MLP neurons of a small language model. Each row is named by its layer, matrix (up: input weights) and neuron, and shows model dimensions 0-127. Each number is 128 + 24 x the weight over its row's rms, rounded and kept within 0 to 255. Numbers have three digits each.
A block is one neuron, or neurons of one layer that tend to fire together. After each block is what it responds to, as a language model described it from the Wikipedia text at the highest values.

L6.up159:108157106141173128122148138146132102086127094105120103162157119120110133123107163110110101117114130116142104121083108105134108174133137117118161163133121138114136165093125129134140089160126135133116139119098094089138144153125096148151135133139127121107122161133095117119157108105111105118088123100096131143088116093103148162122180162089155152132150127117106092144143119131141055126181
L6.up380:131110140174173114107112205163089140117063152119162140121115161124121107102084132113135137116105083117120113147129134131141132081111137145151122175101094128162157107151114136098153117145163157120123160152125069094112124137093170147108112109111116133140136141107138102157169103085122142092111122153136147144140167153040138132108155091121128124134110145120109129144121127124153145113137
L6.up474:152127116086121130141107147135156153114115127122124142159168109100133138129148113135126130106117109152153127141133153117123077108132175134139122137118125136189171134150150152118127108096163114170084104134116133100146096121130145112118099105129148179153074145099134089139110127111121136161160116150117122163111125135112145129129159096184120102161126087123123144107085127075135091118148
L6.up586:159186069147138108119162093157116119134164116131101132123124138163185118142157155071112116104131092120114111115111097111134100145171151117115142132149114116096135137128131124162184137137137101159106113158148185136119091133121144128147145141137121186126117085151132078133119135151138116162134121101096148083117134143123109123098098093163110165110108134141124106131135144107160162127140
L6.up631:088123153144153114123136112133174129128129108096154162125097110132137145075145163119114150116120119116128141136161091111108143126151173117111185129104125158101130171086134122125121158090156176116098121171090110155144143166102115119103140081131129098127134147123125129124122155136138151124140117111137157116122148095101186155136099154113108148113118133133083136107117140145142100148172
L6.up745:112131140144144114119141134105120138113163122150119170132097142107138157121107120118110126104114117126098152173107166140104135138126085161114180141134156133113147162138134118163176126114152106122142176145123113102100136127119099131108132157169154156155101113129135106144132144119121118132114138096058120126087156158126161123070160134118108110142153181120140139116172105100120131127098
L6.up880:106118114152141141106138160146169191122132130118070097154138145164120147102164142092123159081098139095115123154146105116117123121149147129091173140145166107092130172146107103140120170173158115117076103147102115107143162106121143107150127098137128167135091129180118126150181156108126089129151064094109101154112112109087124103143096122145125179117136148116072128103119117128114124127142
L6.up926:102095126146144120153143154114144164131162147136128107122080115133148102115121161152160107145119122118070119155087135097156130139123098077109137118130117118149144059133118134141127168163139116108088149136137088139121125117134135154139155122116120121094128112165127116115109143135081101134199123129126152082152114132155140159138120101129136132128122093167109166125121163114139127142125
Responds to: Early word-fragment continuation

L7.up317:135123133171133130102085080107121156089081102107126118125144105115123145106160103115143157100129104081112121107127112095123108125120132102175105183124139126153145127101123187138135132118134157123108085176169087116157154178065126129104091124178141087107155077116080105104133155127147075095128114097115140123158160159133147149155097165152131162139110096141075159160138150144148098123120
Responds to: Sentence ends and word-piece middles

L9.up128:097098119156108130086101139142122108113137130117160110119094129135109138127106126113117141133108122123103058145128100125101133107122147102145123146118143173079120129177102097165145119146166150152109087148117165143095135178083131140121150146103146121113133127149152113136130102101126142149110071112121094078112138133097159133086161105089165154124106146180068135150140130144179144141099
L9.up417:117146122139125171136147139148145135145116071125100151174127102108113136098129148144149156138162100135136132117150094090117105100123127185048087126174168147110108105142150080114099117160106117135111142125160139095150148119111162120106097166082114137090137112152136125158156127154142140124164127079103130154152169112099114077087065125137116120150124126123065105138138087106132166130182
L9.up472:130137142132121085113105116151123105085112116113123122150148132112106137111125145143129125130162113112120120146117131163169113134099118110129121161149116101113088071146128093108152116100162079089107142148115142083146166129102128117166129184112108102145142122135100174120134112158166115147135164162148112123107133141093103123093133084152152091138121100167109099070163169131133136139156
L9.up554:088132149129120132140153129106141128136139081112146139146113096102109128155100169137159082098155062105168125149140109106126171115123143113116164163139113150145119124154124164122142106118163146105134084149150168121117171104074123132157144126094129167125135119125126130125131123111090133145158101104140095085092105092138133122135178177106112150110121137177122148133117078138073131166125
L9.up615:126130113098113093100135134137119151092102111086113137110062113112110148112098126138095135130086131140188113120173110114131115158133113095164130128141144134140100121122110082103109127152134100163094098117130173142138148108165106100158119158194131159106089140116135111135133100122123154112138114104133151114128142138119119128117098163119142161147106138114114102118129080088125119120130
L9.up641:083104149160170161117128122105101116115093115096119150109133136137124149106099128139097099150150098158148116127142127108124132145168102102105104158120145125104101157103118101123175094146172133134063075141138128094132136158147115104134098139117105128118124144154138113129201143120110155112156099093133108117093153131108094087129140094119105127173116065121085163055140116137121117129097
L9.up864:116145116153148148143184156130093106106099100147185112111120096087117135156165136097088146145155102084139136141136162111138141136119162120156118137138124127118152149145119100109153147154129154117108130161100160127121093108101102106144149105110113133104122109135082132104086123115144119163182113117107124112105156143127143098148136131129156122109100159128115107130164134071141149110115
L9.up1007:069152116130117134115134128144113139138106110159125123107147149080156149127163147144118127136124114100094078112159116169174101137144107159159144158152183159125143161152143103093127121148112132092103114143141139099116119137143182089133154122132080100102108141109109123183131065140121078146129150088144095097116129122135144114109116071125156130135135158119127121132165082127113116149108
Responds to: Name-initial R letter

L7.up276:075124106127142122122111126167123123087137146138136125178136130095125129164141168171111094108143145119093110156139097118133111124146127089115125191116152133130143108119161083121136117150131130125089093178127135103127084131149104156126155157109095110146122148145117110137120118130120151101162112123128147077106135120158148110097151122165140095159097172090079145122142113080082152099096
Responds to: Initial H or R pieces

L9.up93:134142114125142141168103122063136100130114115117131120175159117140138106151132148144146125144085110075134101109154081142096168114109129140160176127095140126126117158128112113133140107108082132137095126170106097145083106116131120109100135083099099172151124114147141104141172109113137092139154122114114096097102107157103138114097099138134133098124082099134116119141127134143113153118089
L9.up96:145092101129132125129109154103113149123143093114116130158125123136092118142092135146120108124136119130087148108101099129110151111125119136133103149116134156110138119166097174156113102145158171123079082108125144116123181106110137137106138102146119129144089131116103177117134165146146129164085132098147125164103138115091129161112146083181149114157120139076101144125134131194119126147141
L9.up119:122097123106169098165141101105117147097145139147133122147169166130163076123131099072116141112127120134110134151100151091108083150122156122160111115161126129106135139162127142131162141151089129113095099165116183173144098163120155136114131129077125143087166135153136150122141125126139135120115140092089129136045169121128124181108100102138168110086149129118135161092147140159115127131134
L9.up505:113110142150159132141076139118152168132101127151127103088140089093165120129200146148157122143148116101082065095187114072123118142110124110153156160127143145151112132144150122099107147159135171104147085121138107111118178146110119140145112141131115165102159121120178144150110130171130137108088091152139067148168110094118111111150152112120133143116131121109104153095145146101132092112109
L9.up598:115151106110159155139136118160157113108137151101161101135130100138176139123128142124124108151123114106140150133119141126120112134152121108167144125130114135153089122111134127153111152137090127103129118121184132187156140162144090077122132149117129119162135131100129149112142151126142134111147107065154127079119114139154141141133108103163152129121120142082122142091124156157101132083156
L9.up676:126137133151146073125104155105131146098104133121138148175156063101099132120115157077105149118132104102090108148133110114102117130096128109114142168106130145099132134087123163119120120140137123078121109091125142143104118162125139141162161158131109124127093148183128163147108126066145148154082123090144183128172110171122146130094127156105163110157108124156133132167176144166160110150132
L9.up782:127127151157143115128105119116131103113127161128136123187148108120139164101107205099112137080136120123153143130105132134152140094124103118170107123097100118136156111152153111150151121123097144114131138139122159107115138145099137114135141102134155097108089141146094112091156138124142166158113137112067122071124163127120126130090091118116152123117163140119133103116124171151098115057138
L9.up826:087097114157148129103151144108100167092115149083109115151118145133118171146143092109180155102104087141142106161126079134113135123122142134128104145177150136130172132118108106116209094113131122098108114141124113119133158153116118119177135118117128129130127136122122160127112137165133141147102122122130105112088097132086145163084116107105177152141152112097099152121108153142119158121141
Responds to: Sentence-ending periods